config = dict(
    head_dim=64,
    init_std_down=0.0,
    beta1=0.9,
    batch_tokens=16384,
)
MLP neurons of a small language model. Each row is named by its layer, matrix (up: input weights; down: output weights) and neuron, and shows model dimensions 48-239. Each number is 500 + 25 x the weight over its row's rms, rounded and kept within 0 to 999. Numbers have three digits each.
After each neuron's rows, "fires after" lists the tokens most often just before its 100 highest values on Wikipedia text that the model never trained on.

L8.up255:490508500490480500515473504491481470528527476520512509548512505527456509513430491470497516502453498466522522530471474487513521490509495493483506473538509527467524519485451497467502518496501491498495464533507506492539495529483496538528487510528481506533471542500513503494498505496468517437511427484530484516494494507473516526486534483459486508494486528508525516518500506498515533495450478503483467491496513454502487497513443503519546538498508449461484446545516505502473531471519514536508499509471537530502512519510552511443529500506458455464492469506510513517555501557497496500
L8.down255:482505503473510503485532412518517543517527500535531536487492456497501519474508523524501486531484459525528473487493545469508513459502518501504502516523498497503480469516495482520490500486486512539520503461463495514504485514488494515502489423459521568494443514491530479524495503490490496511527526488510502506463530502454543516512473508511527506506515479502491491499496482500510536482473521522497517520474516461530486497471491531468485460489477480496529473504462514519544479500472517480514467492499503507512485516516510541502499516466585473496515496469478498525464479545494512507
fires after: " c", " D", " d", " dis", "D", " b"

L9.up113:500507429486534515494486526543484520522536547492521524484557446481512508473495539469515508547498538490530513534485509501509487485495498547507478467453508483474488499494502492526493493505517457511484498540537531489499525515511435522525496552462534529473541495485485493456499504476505540489517527507496462464457483509496490514478496472497504518477516497514510509464462485503526532453486519492491504503470519520472509533517513464490508451504537497500513456532559536528525500506468484526524516467521484510519444479470509494504495548520507477516518516493517472494547515542471515503
L9.down113:477504557501522492526486473501508486502460471509455503497459520500493530468481533471491488519477503495506497502507516490488517464452520507454492533498501435500507535475486517489465514495537509502516498546567501462528471497476492485469500502472475506539492477550513502500443507481540551470511474476510531470483514511496481520528474528494510496475533516490492492464494538489496486476469535521481462482537504507537473474460527522496528499560519504550481458504518528549501503474504484483509487512534464555474517512507486507506488524442522486501553503509506499468498509487487488508
fires after: " F", " comp", " G", " P", " p", " f"

L8.up974:510473446470498487502489460564496488557472485533452512508514442476491466495521517541496529477527523507525507495517550512515503512500482522482495498469489494518490473509525483506443494484495499510481514482498577475519498520504487506495448505531502431495477536513495500497485491472512508514507488482505471509492474483525445529534517488521502505538501555497553493475454472512472537516520487522557490522529481499463561503523545512464496544476470510533509550506515512519497502482495526472472518474545522475509492504512511441480494488489499488489448519480521490501505532445500514492
L8.down974:487494479542540533459535514485510504516478550510501472506527514538469501468510532522524462494512486506501484467530460528512515492482474521515488513470522463488501491484478501494489498500515438444476506486471509455444495507485501504480528472464507506488542502492503475488518485532489471500505560477517503498514516551525490533491506506518516542512540501477554482508502502509508485510491420490512476521453493519554494473514540473512505525501497516504462460519534504494497527511521465528471459516475507492498487507525469504489526465462512532485496496489520510499491474504503494473
fires after: " v", " N", " n", " V", "i"

L6.up700:460545532524492524473499533492447457478521512509510483506485510491483480461446478487454471486498550534511515475486511509550488529480506460519525480494456528483489497504478523443459501520529501508485491479506561478498496529513508514446518553507533457509507503498472478483522492445466486476539492450542482512495499543513481472528473483504502533471504481537502508524534535470462504494484474544508487501486521473517503504518537487537491516481542501501498512504507523468494493444474475508493515511455541529487488507490500504467517491503501508466491474502511496521546523508515476499
L6.down700:479492480510486511467501514508481509486497428492476533488508505492482536511539555466481520523518512486463437434478463486482499481468538494496498528502487460483460479514500543485482480490458510476500458507521527525497501479516471485524546508504523537536515528488502491516539547527484492500531517507476505516565517494535513459521508480470530522510494527504518498517472536499475469520480523464480499506501515491536490521490493521534509481456490503513491547463499468522499483475525509531459500460483496535500570513496462520504509482483462531537472477551498482469511512452486480462
fires after: " A", " T", "A", " D", " b"

L10.up45:464547518484509511508480529486525474486507499534481493505537482506509506493474451505414459449472498512475522496504526517510484495423507492482495491508500501517483492468490539535491489519487516520524497520508470508501512528513475524455516484500584523499482530497489481478525472529501521457499464498522510522539494526537509528497525467511475523481426527539510483499545476494525483539471561521491472493506483477515500522510473507476495532523523483494507485536494487490445530485491521537534524509456502528485465538481507537442514504508473474466505505484503467484528540544513490518
L10.down45:491507452495497509537495514472502515514474500531498522524500480520474479490531520470520459497484540472501477518496492466527474503528477495515471494497524514459493507509508520536478488561493507473500486510535515537462492489508503513507527483497478496485501534458461485510480499520514508532539530506508450507520485516477516471492514465468519456492489525497484476463493489512523520507506478477523492539510500505505449554466503503505497478504519500489526466423505555500532471462492508517475494463535524530491515480577487544509454486514526513460478511526451498524509526496435465484
fires after: " (", " d", " s", "as", "et", " a"

L2.up340:513518448482510491503515543539501485491497485509501489499508502504441480508494493479467504460572520509506511486498539547491472512494523478488524503475486454502486534440506480520487487435516510506464540492481473493460535540527535474518512475518530503494459515509503491457513525533510506493500497496501432473469462487484485510474521504529523493493495519491548464491497519533485504486480468473523507514482500481471504514504520499456489506514480476495518500455483484508511474512520481464436505507545496525553459513449506534493547507523538441526560494518494477465503496514507520542
L2.down340:514490448458530508501505495510525492508534508508510488527512512512518510463502502498452487536509477500545539507483508559496447516488487478465526471502440502490496549433546538509564513495494474507493535514503484466464477524530491483542520478501494481500479490521530467459474483481486501481491517508504556475498485526458478567495491494498526516475492512481524472503499493536507484476448514510511553508469503494517545452505511515476513508487518507537500500542532500529481528473450501519464524460488502513501502496515538499453526507550513486500514486488435479450505485521568534506
fires after: "201", "202", "0", "3", "8", "1"

L8.up143:499476528515498473489464482496507445520520469500499502539534489451488489477480501471474507538546456495479523536522486483499469512519467479491535479471501536490474465525423549484514492488549479468509498537492542543543508476514518545504526514538505493497455510491494481527506484487526525548497525513508512508548542569520510488545507520485480529508478531491505520538567498539503506530494476464508484483479529498503495424497539471497479528536458525502486458525496454444482482512454523483496507487490522504491480500502491493526526492511493512496523543515471536491504511512486481520
L8.down143:513521477492501518514491512499466519536491499525492478503505448463503461530481460481536529513500472515515543463487515473477471541554521512519418529542462503483495539481556531504475487505513501493445472492496482450490510511509489495548499514530478498497569490518540505516524538513498475474487476505504522502482481493520483496482458484524493516506530464507496486449437497484489514478489471470534528538523494530466530531472488493520506481472484491471481504542472445554505514515498516482460481483465504499509494478485490543521520518510484519496487470442452498518502507526496518488
fires after: " f", " he", " l", " de", " n", "au"

L5.up451:490493522474525533468484522477485503485529522481496497457519501517438486496500495467492436529491518523514480481536500495472508521511494496494519476537493524487469480476520511456507488531514523497468478494505521509475499525525539510489436514503519506467470518477461492509466470484472551478491525522510489462502523496522500518497526515511475475468498505503545479499469507525520514486463522515506504517495457491483509528517496532497484577534490467497533451524495524481488516496514483555501510495535586470497524488480527509468507529532454494452532512486461479540537530551486484511
L5.down451:491462470526504454562541468493474517499503508504540486505485467520538511501462507540489540451509491505521517459474492445498483502467432516534502470472495519490479469460482465533510519463438465506541536523493507486551511486483515531497478497505530486521486489490517500518541548512549516556547448519482465530529480501509525505493500535508518511480496498523513478529546514466507514493492490523503457527482501498498488471512482477483490471443511517490470524486512531539508491501481511477499482475466504541483523510539457514523474519502528523499469513495528482479477474474526536441
fires after: " D", " one", "d", "id", " d"

L6.up734:497481481511516467486501509501482429539507532489479507454478450492486466506492491461522465516525512544502501478503498521478501493491456459545538472500504516530497484480484541496488487502506516474511548532576520486523530526510521483485548521457578498532464516469540495497480502484508530463505477517484492481503485514499464494482493510518510533466467526485561508536502510504443513471514498528515515514482500477489507484477532465487486509498491517514517509534456475454482523487516518475454526526480481494500504500449508487519498520466491491481451462561450492539499523496488490528
L6.down734:528488495472497518499481506494510574503499488473529517491456544512470485534501519500521521515532475481480471512533488473540542502542511489520517473545492503502498458505494481482543539506517503450498506491551503482532539471479519532476489492575484503497499485510493527510491488506494513496480521508501508469491479459495480505511496481468507471526537486474453559520542519501499511494521475459503511485508499490473514525479472455486456527526513490467497528509471486530483448504506541476504537529502444474484519502523489466532488498508478481514522562524532490472479487522515487512
fires after: " he", ",", " be", " R", " M", "a"

L6.up284:495505473452500499477505537510512464509504476534513524547511482484468519499476486498543495502470538557494524514533489502553504502462519484483519464518505503557464470523503515464543470502527521518508514510528487503478508556527531486494485550526482502494490518529491508511473500451499509515441449488544523465514507502510453484538490570540493489477478516497490487525481509524506527474501443492480489500493493529472503520532457490474536493518437466450488472481446491498529497488518497485510520528505509461490508498521478442483519496504512508503494480481480467522504500474489483481
L6.down284:478510489462479475502533511503500541486525452529494514469483496502485489479534503509519466484438523433531525522521507552491528482523495439484518466510483492482554495496522511510461505536511469517504485474514500411540494506520525537473518513517472518524461513512508507530475458484464502488525530543461492519505486486503489471486502486490501501513527478514491504506520510505516454510512479546498469488475523506475514505491494531549525522485529545462489488503506502493459509491507455522523517510529533529436509493508534545542493489498522507491467521466513482515473506473487509517
fires after: " pro", "ur", " loc", "ul", "id", "or"

L10.up957:525454489501487486501475558531480476552504497495491485495488487449492484517493474511448483521559498458472535531520523466524522506453471437463520511504481511494489534498506485509489501464523498494498480494471489481495479501505489550520515501480508462538477500441483462471489472473496487467514477496462453472482500521521460456549496508482497455510482512526512534535505517505522484541498489469484538545494473456488497490507535507503479545529481472479458489495524491462486527532450499494528508502546532496507447535486483489508533509498516556504501487515520488483470500526517499488
L10.down957:527492500479502516471466504542486530491513517494515517518454498477531502518496517504495502486483526531482418488482503496528646499527490500490463516471507513503503472504528479497473528484500515496531511489493524510511510489505521510482511518507503507485534547548507533534546521519537497517536535525511508515491471498533528533470473491499496498482527479513502580475474486473436473424504517510498471474496511493487533483498525497484529489506482522490516510482446500543499459519504502488539479528496500483488472491477497515493492503470505474470501488466467479507516503496474497500
fires after: " the", "ing", " n", " The", " f", "ist"

L5.up570:499508473438485480478483487489524454482496459482485510525558486502468498483465463511489438502489539493487511474493509516502518504527507495465536455502475491501457492498532488471495525461535486491485520481488530498490495535457501528473500499500530542522425543462470544493489478475533538516510492487482468534510527533499458480502545565546497522488506511476508512516486505516497527485470488536535480490519521448524469490513506527522495482513508488482453473553529513504517517492502509503515478508550499526481526512535569480500515524498485523461506519493500502484488503521496532494
L5.down570:472537484516463503507466559480492477490531495497538506519555519494497540481477479477543459550522498498495546514496516498517487493519463492493521475532510513471453522529493487501505489499499451509494524487523515516476473510496501459483511505473456546531458533464501503529511532462498461522526445517469471517511477506486488514493503520506490519487478476514504462501545495497528502506483492500495487441521502462512523446501501471492507509482504522473517495497519459496513518515506456514446462505517497513490502527576533524514496555511481439475494461491493520517495486549496496475
fires after: " d", " D", "ang"

L6.up470:476502450486495488469531532507498465521539506467494487540488459486501490493542461490537485505498511523507496533521510503474524518466467504505473445480482472481502458465456488509486555497510502460499485509470565497485529501516489529483555512511524489516505511510516511496468497509504500476470523459502514523471497548494458477506488524490517506476493552512525486523489542540420492502467519568510466486514510462528511489493487476527503517508491498491501528497517492478442493460488502522473502494492473538502504511509459484488470571478493506509470499538535523531475538464479517520
L6.down470:473478493501508528502460493520476513487482502504522539460461519590497520473473504462526515474488522495505492501506506479501523480510509543510509465487456529502532486516551518502504507488468470495514462537502509556437468492520522517492520528492491489501525494523491498518552501466530496508491459449508509485464503511502489503519502512483526452499518522483523543478500530503519493509522446507484527510505545523464482540491474507515451503481463489490490490492468535538517518482494484435466466558492505476494483508494474521494524505542493519483505518533486514470511495462468511534
fires after: "a", " in", ",", " an", " E", " |"

L8.up1:454526478488473463528485509510483543502505476506533491508536502522481466466472480469499485553491471505479504507490546504495522500481486498521496489469481466489539507489484512489501439420509500496513493542512493471530509506550489477474495519523490486514515539515476530509508516513541513486476507516512472482470523490514524533487526530512555536492497463533506480501489529523486500485480507481505485469461517455476533472468477454449488488453518477536475500506487510481489506476445544519492542489487510479520485523504543485455484535478491498466503490499527544541481504533497491530
L8.down1:470509486526542514503508495519468476536516519509506479491514469517542514562486483475536501489463507537501513477498477422466485523500488472493528511484518488496498542515514481453494475528496482505472501533494523538488482512474515457478547515519490481528517476540517500513484538488499503514498513522537461539467484499488457480518488517490496512512472510521484500533502486478503511533498541516475551475487492459518514478532463479512535480457542532512510517481517506543492486477492515500491516489466533476470506520490458520506536527532481508511530452518497475508502520495521536419
fires after: " S", "s", " B", " A", "w", " O"

L8.up16:474520485520523515563464448548503480511507480519540523494524511496466480497452527458494515497564485473482512451493534475489505524470509491482517495425476483494494465481517507537503483513491509545503523512503504484538517520522499517515512499497535517487474483514456487465460505484486505485533481505534553541481488473478515503484513537471491466507489511476472493492530469505509509520526523468543504525476536502524494453491517491466529530513502466476451477499478499499524492517496489487484538514496511537507458518508494511455492507476495485476462548505491475502472486494528497508
L8.down16:509453507477499509490496516512472491490489497483545497441527505462459529515474501480499496506488510510486547510511482501442505528494479527526521517517515539508473464440512501515466502488517451533507457506485513493506492492546543511486503537463510499524495492479487489559528518553475506536505481475532480466481471513478485523532437489502510540518538505510530467500485522492510516528454481468495511523526488500494492508494491493480492527445521494481500466508526475519502484541557456465436485513505456468510519536519499511563513514511521487518486520535509556500492520498493497522
fires after: "il", "ide", "l", "el", " m", "or"

L2.up842:480482453500510503522512549511518517477497519498487491500494479501478502479504515485486478438519556518535522504463526546525498520487522501500526506517468492528491548450452480479502497484534476531513550511548511486500503513528502492488500449533530479506503512494493497480523527487511520502475526498519442463486466472467491478508490467549511487494503522467522470458501503516502567440461477490542502547476467466507495459551504520494499492512470489510505486465499467486449502482499486483433522493523525507496463507470504522510521512505547502518506524495518466430509518482507514480
L2.down842:471503476478494539493515532489502490491518524490507486501497448522487454447481537472491510482488513526527546477475480578479410527501533481439526504494486480501481518463482538487497526475549498513478500507494498491467510510501488507515505488497503481498473475511535497504477498491515499493485482489481499504508515495507483553542527490529503529526551540467500455498512499514494538468478528486532516505451507471499528506548508511488534489529529498549508487512553455515508524464441492518464550494484522518507463497491517539429483500517515462487489494502491492445559520510558490509
fires after: "202", "201", "200", "1", "8"

L8.up605:492518501481557525530504502514538491522508514528483488514505503533483524516438497503507575524423498490480526483521522521519503440488483472474553488497516483494521458502508503472511524494546458496496529475505495513494475503501519504483503452507476541527524519498448542505507502494510526483430459518539516465509476499481491491494484532487455492489471506498478464489491503525505512520500444529501495502501568504474508482477500520452541478502527509482517535490500470440532487489474471465530464498453493480492505508523487473524487527463522535512487480519492533531511532487499480487
L8.down605:470493464510513465493523502514489469464487477485472511511515530507513503479526500499495427485481458514504486467508507484534482521487484501470560508494533528513525506500481471546493510526440498564517506508540475499493499488501515488536493521504509482495443530509555501467474512495492489521518522496505462488498496483530533468528500493494509479486522540459455550493525455495464502511501516518480454474486454535487537497492526510510469530505536438520529481478460547510507493522511469516478528461561491557490489501480509524490477532470513466505490536483460531480456496516435484497
fires after: " re", "ur", " Re", " De", "e", " pro"

L5.up145:487553502489491557528490472533541473489483546518508512500533494510449544447473496512452502464494505494494506503508506518469501492512458517497495487516451494501473512496464500467508432487512449524471533498514509517509473503505531486540499543498533508471492531472473562511508523516481539525482439511491506522522476520471472477484564525535476463540487527489498468473524520512497504471498473525466506528494507495543527504526450502509532484547500514506465507483490468498510483509528488501474487525503501498474514530505532519470486512498479487502458508475518451521527526540496523502
L5.down145:477468499461461489500494532463500542501551489466511530504498533513540486483503496534524469488483509536485486487541449494524507491507470454504495503509479500464515496484533484536524515493470507555534541512466432519503517520523502494530500560511476492516529489509468488461499516462482525470487517463476495511479531479539524494473516467484503484543523497492498503507504492498490481510465466465501504449523489517454536485493483532505507512495504523537515479525538458481442534502501479469541504534473484521502473453514530507564515538508485484511520497521473481528534459488525520510
fires after: "on", " d", " de", "ict", " reg", "o"

L5.up201:484534493511532487490493507547484525492469558463473489466494478521505533477485546474477476468507506498560540508491473524500498531520515502514507522505512476513490523484512532475491485498522514479504502481515495505509505483508463485542459492463516492508483473501508511520457515453517524501493511520577490526496504519475479527498485535514525530457504471482504492461460481524488502470499469516506535479479476482515518547490537497455479493486528501502520492520561501481508513511476511487485513468524455511492444502481532503518547484484524503508506468475533528471498518546537490510
L5.down201:472482509506480498495466460518500526497480532535544511507489513470489486487508470505481475462522532502502572509504510490485469457498491491503489514509522496475517504508508481521558481499500536469536479481502523521522460498492531483479487467493479477503464542532508499485469457506534518473469487448534522461492524483479565510529472506523506490453490484494504526423480505452541511486480505463504541532493510528499472518494502558490535477515487520490504521519504536540463497454459527494523534504472531510505494479507527468505478508493504571518497501491462528513478528496459501513
fires after: " g", " G", " C", " f", " W", "ug"

L8.up707:452521480505514531501492495522499502520498546565510526468558490483458519491462530486488500474513506465493497484495512557497474511481537487505503507494467519473481538439510505487491493510528511503488470506515496484541515512553530481528490487567490518481489537449469474484513501452477522489485515495481483539516486547496472543491516508503536528483505504502476476490542478493489502469491494526457519467467525445494543499516495513509523561511523494463490535477553492517456473449518515518510523501529494519487486511497525512471481518508473474480521487483469487493490509529491531509
L8.down707:503441509489459524496533496496519516482481498480466511514480502490491491494503480517580508481483508496436495539524496486521433517518470475503444446487539499494513562520483505523493526483489468488517508519526485510496507473492473451467515524516514493490480506477528462529517517523504510509503459482494510523507502469509523447530466523491486473467515479502494520459513496493497539500535548506487465467484454534513499498488491503477506516510547451553484506470520543495471483508487493474506508443521503519519517539531506472492517525494544515490545515495502485482476522479479484500
fires after: " be", " a", " d", "ad", " A", "le"

L8.up323:434534501453557498542464535486522459528551533497488494492522424460491502474491553427496531501502451491505499484543494486534481531454492538485493508455524505500514481523510510506492490472480504516499507478515509492485499534528489529497526511475562485552499501484500546459477507495493488508507490505517546518482469509468500508502492507503471555522521523505539454477535518512476473482471494536506489499557475524524516465496458496500502473489501516472505532536540469515499546515460505494513503459514458491501453501443518497496503516499502505475445494483519500517497496519475542510
L8.down323:520498477493464515476543470504486500496513542518521483513474576520485533508511522510527486517518548492485540511512502467484558507472513497513518493521523463503481515520539515471483494493484470492504444516516494516523456498512495510491512496444494480500478496436498433499526526492466532506516525500541539477495535457572496482455483535484490502526511465514510509486517489450466492521486465494512465494510507505487474489474505482501520518512445513507425495543501511535449494492480470497542493493497530520509505471474479486506519441487490523531520561499463495515531526530530518467
fires after: " re", " f", " F", " in", " sub", " Con"

L5.up681:482493480475539472519513481484491504512515467531488467476494485458464506485489493499486518489493503514514536491483531494490473522504523510522486482513503445491467522398507502550496546518470490477528489490490497458510507496517499506543473479497521449491483523443512508458508554498514540502479479483552516530475505537521451510568497483542520491457468490487464478479484545514513503472461513465538493496518503510497496548529490529505534516502505458517551508508542475507479561501488511485484510534528506512555460522528492481516513489493510512513587468523487535448482513503484499497
L5.down681:453513478493540454507476493475500488536492488507517464504465461452475487476510497540534503524498482506511571509531530516514466494465511523484462490516503489532493501476529506442520486506501511500495462506511484508519541495511480541479465458539526505505483528495543468451500533489530557500498458496516512526492485478493504527506497506504544477472514496506512482521509504482523511432473562502521493526497501507484498514512500501468498507498507456522490525503513477495537512500474475493485526481543474467524509545513488465505502509478527488506467478487519495507517504500489508516
fires after: " |", "N", " the", " T", "|", ";"

L6.up653:422531501493505491531454531505503477511508502502494487511498504450478491495472491513479481509506490486511541503501508480517503535508451443496497462473527517475518507496483512493472487499508487497498482487526537464492489528500482493504508527531495482542534488465522542468473532487519482463525458496496474514478480490545521438489494497498515533466549495500527525527523550476489513483503478505538492479526493497485509492522529490548497469502534524487484499567486464497496489529468483493499497462529543487505504553473465439512528524482481476478484526478465525510499550496508534493
L6.down653:531441463520459491517505515507430505462481492508488471449490521543473480534502541469487548509524521486473467515487477504538510530506551562486542458471524517545456491516509506469467499500483500490474519457511485527485517474504526471520538498518485521534490518506474501502481506516470507470519521547511485483462521463495484535511470522506506500510456460484512446495490471484491532499491525480494497567485508494508514512458548525493519521502486505477499529497491531538501482555490466465472455527488452529517546499515499543505500488521506490532487509511465473492491502485506518502
fires after: "A", " ", " a", ",", " A", " =\n\n"

L5.up958:472500502445506518559520543499464500525503472465476474472508478535499498485505461465496487523503452510510525507510504501525519487504492496519484488494488445514545467490475492496527473460510499529522512521514518504501515527463517503506490506469548506488483482527481508425497434532516489474525505481511473476552492495509531527474543488459481487467532518502541457514508532520498523467450523492520479514486476462438495463501456489451515495538487450496531520508492539481453531506496499492516523490513501494498536527506532475469515496498498486473495507528525519519492467543512499475
L5.down958:502514480459525481498523461515510525486496527508515524471481478564486529494506533501515493487453496496509535476498473481487436455477507512519507513483572483483488478528520531511517476503518507484505462505521490490464482507493475520498492481494498514444532510527511496476507553506463521514524522438507468499504494485503505499501463517524517501464542521491524488498470462482474551514489504459474467531497493508506527491546504498509484498502535502470530466516491493510511495491517542464502539466512499500475504487524484470512519538478505518503480515504491469529473483526479520464
fires after: " S", " s", "um", " D", "s", "o"

L8.up687:471436500531483462503516487523516526517493481538542508498525498477465512482473505513530504461517514532482504498523506528500525521482510462519471480505501471516485499491509492507495529466521493474499535471506531526488498472523491483507523547510506482556539524482472495527467514515542538475480440474542501496516508474507504482540526532510493482492501513459506472516547457530464490526506465524494526472511487525456500502525488513470504522520490472439472510538486487501516560478483513534513493505503510438466497536524513474465493518526518505541477465547521549484496532471502476487
L8.down687:442554488464524515471545505479495507515507517472457533520522514460511465511458500509490475516513475505522522469494474490481562455555515475520488533489527514517498505490452504495504498543511511486502479547470468518556506467529510486436483481474521487471506484531518526465479491514469527525483513521458500529508522505488532487477485493464481555509463534532474490492492549500495465481471489494520487537524466495497474522531478492522525493506490497524516471506538443483492479484491478530517531507504484503485520511534503544509465499495491544525507506527466489496469495468476488546
fires after: "id", "u", "ul", " d", " l", "d"

L6.up85:508459491504523506482485518493475487510527521512489451483541481474464469484512513489498519490545534460564514526509494537528507497507489515514524500470541483481512516504504479504497468471503470511439523509490527534504492532458478491493512506520517486504494493445519510442462520490471505510523490506499498525494525486529501472510501515491465484526498550464521496460515518570523467516484493565529516530552465490494490507554485479508508479476510510516493506543515465491516538462458438518495481482494479490499460536499520502497539483541498492541514445488493455487494461526515493489
L6.down85:540520480480532450533465496496511516518481526482517487509476443550485520472544476541497501495466525484470515496458521478495497494489527483509468521556532479529512487499495497460510527503461489502507498518511531478483511490490493521489477543494505489505484489487521477475482541520496520494504512485500490500495514531490488508513509490473477573469551493516517484508508524451490479484516509551522505509461460536498485541497487494553516489496500485475466538499504562488496468514484544516512561547494476500493462520523526447469484485479537472521511515508541518482472491525499569464
fires after: "ar", " l", " f", " Count", " sub"

L6.up103:529498500518513513507466507494471493548471501501521515496486504527508544501471501431490476501495500469496529509471505485493476530479458455476488467490457487501505487499488497472498488521524465526462550535517493503502503511521481493526500492526532522513509522508517483515489540479507467488516495472561469525483504510472520482510483566497533456504466483470476471511544503488449498524524534523543513529510522496513507437524439491441525495512490452456532495471460496478511493501468506475528477524497518476489480570480514505457532506466502514455476464533506516498523497483526450506
L6.down103:545488509490557478505535505524514464485512512515514480426472457506487468512434485523535482526512501515503496511482520496475444504507491510523465519457508488444535519486504520477479488473526524459516494501532471456493512538468490515539516441541501510477508484500520497495490493505474528517552509481523528465539505479512516510498515505455527500508503512465471522521521507524459511511473511489507497541508493527565494510506547513498487532484517493494483516572527534476504479487502474549486512492483492474480490501516486505472499485486523483476518542490531482490521491499454529486
fires after: "l", "vel", " l", "ro", "el", "le"

L6.up548:515508496496520504520510519493542487475528552483510479519515440475492487490511538511492505531515479491498489475510499501523495489449495541475475471515494504536484486499553426519480527450510499514507480486500549453481519477548489520504495554528513476517481534539520493537476557519493479499498495482495463518489492501520467513525513550502539485484559495460572493533490493513499517509462478525524507502476482491474502469532533461523532543494524519511474520550535498463518489457460494490507508477490516509497507523529499481490473466484487495513487459519519460490541473464521461502
L6.down548:490517467540475533485484536474499493497505530502489533467474486494500453470546450470553467501490471501466503483515535527487477548471491527489477537531495515501517502504495525535500516505515510492472542520489496478456534515530510534482469476532486476455544458472529498473502484518521489541498482515482511515490514487507486468491459477454556534494518527539511524528493528479495510465527483491552467506515491518520486522530564519461487489517493475487494481515501475505454517538505500506506459549506485472498484489522479509476497523506533509511537488454515504521492499554476507474
fires after: " an", "ver", " g", " N", " W", " n"

L5.up720:493509513497514465529534505527504479466487501475436493440508474505488470501495525503516481474504554516498500531467572513522435521482526538496482482460511482522467446420521572512492467512495506510491507503495518502508533528496506516494511495516537494505503496461491538497476478516482579479492485458505504487491550487535471533501536501526500510480474565520511489547512514527491512481471535493507500489504499522500489504471480434530527473494460466475563491495494511509490518486537511500496564532542496521481477515533509501484506525506517503507517486509491493518458501520534481469
L5.down720:477513476557484507510493492541467508501513481489485461456467514530497484498479518517540521491468467503573547444506497501486468452555445461510500462524474525530526493501500486474526486438463479510491497517471501460509517477458479498485494479524490508464462503514500475519472455490531467514495473509451483532538456513477487497517505496537527472528487473490469523526483497529533527467523520510521548533477522525468518496530536497478462500494490551512481500486511540511497532520503524505482526491522478529518497496503474489506481479484530465514481493497519497497506524514499453500
fires after: " |", "S", ";", "P"

L6.up745:490522505558522508473506504548529483499500537526498456464496433506486519501518500459512486486511576507488516490496485499471517564502509505519501512505488479499480501492506476479444493516523507515486468517527562452470481541468476532496496481463529452478535531477470495508547449446459489463531500476469476489495512513523523502499510491555512525460519538501499509503510541485504518458473456495505500498476507467510522468492517476542463529502514500483477495457556499522519478486498526498507526510481530520487510496473504507470511542469511520487511528477531515519470500560487477489
L6.down745:498483577505483484537520518520493502508506488482522509509491471500492519530453459444497464488508473474520474482465542466504503515474562517504511493462495473530495517481527491469542504436485481489475450492493497518485458491517514472496539498557514498511466509497501513528484502521530492500496478491483460520493534501527466494514503498470540469542500486556495428537496502475452498511459501522511479487517520489481533474495495502515511487495475523524511508503535517539468563486483490510528506496518478516499530531477486505524478493531510479488479509541482490489536490494528471502
fires after: " b", " d", " A", "t"

L2.up71:537476444477508474501481512522492538537542487507542511495492500494470496505503520476455502471541479526519482505525542543505479523477505488471520496510447446500450482510512482508505468447503454550525528517527519509488536508472539483505460493481496456533481515536480510490509494492463534514491499488538510480493504483525483485488551494536511498534487550485514492488509507509522526513491490493530485510497477431511528490531511477512495479518484473537508438527467467498490523500487564506457502491523486505523488539525500521505470491475510453472526493539528464515529511504534507501
L2.down71:541486518497452462493496525508485498502505519516517453495534485545453508471476534498495517483502522523491516523490525560531456479496467503437499541494452485496537464467507452488516465462543506526526510478465559550520524482510457498516497483526512475514509531546490459454507526529448507534519499522508491483467486476484509517457523518510509487545470533510451481491508515528514467521515514485495524479480488493509522473540493480477506518523477512512527485504481546509485510490497527526486525525461508489521498501537464495456518486509527487491513500514508504519538493466505546551
fires after: " ", " w", " rec", "202", "200", "201"

L8.up578:482520515504518475499494551515480486508463504562500500508508439512520528502500487475486522510532518504488518487513469485494510526463513463450528475494511495559481470477480526488508513447483525531480482522492511526532515467527514536485504492536549523468462570496493453512497502484501500503463517495548480483476532509515486504498486475471497518546508516529490502525507526539511474505457511500510493514517519520480527509484554510513501529499477449473519483520496549483538493493493476469501507485475516429518505483464501484532497483514449527533495521490501531501512498458494522541
L8.down578:479494460523520498518496492520503493469523502495502524495497500488474520485533493479500501499519509558489520485459514536528531484514509558503528501437495481507518513481515523506494495530537520448492496510496474497502499476528473503560503493518450512482523531468511483444535474496533504480518514487477510488490506540503497471514510495523517475503506532458453499511491505492527480464499505491489505505517521507540496505511461518480464530489468510481459517484476431479498523513499540516512502538500470502485517472493486528531508528515475538497458445474521470510458485512549501504
fires after: " f", " n", " F", " pre", "f", "up"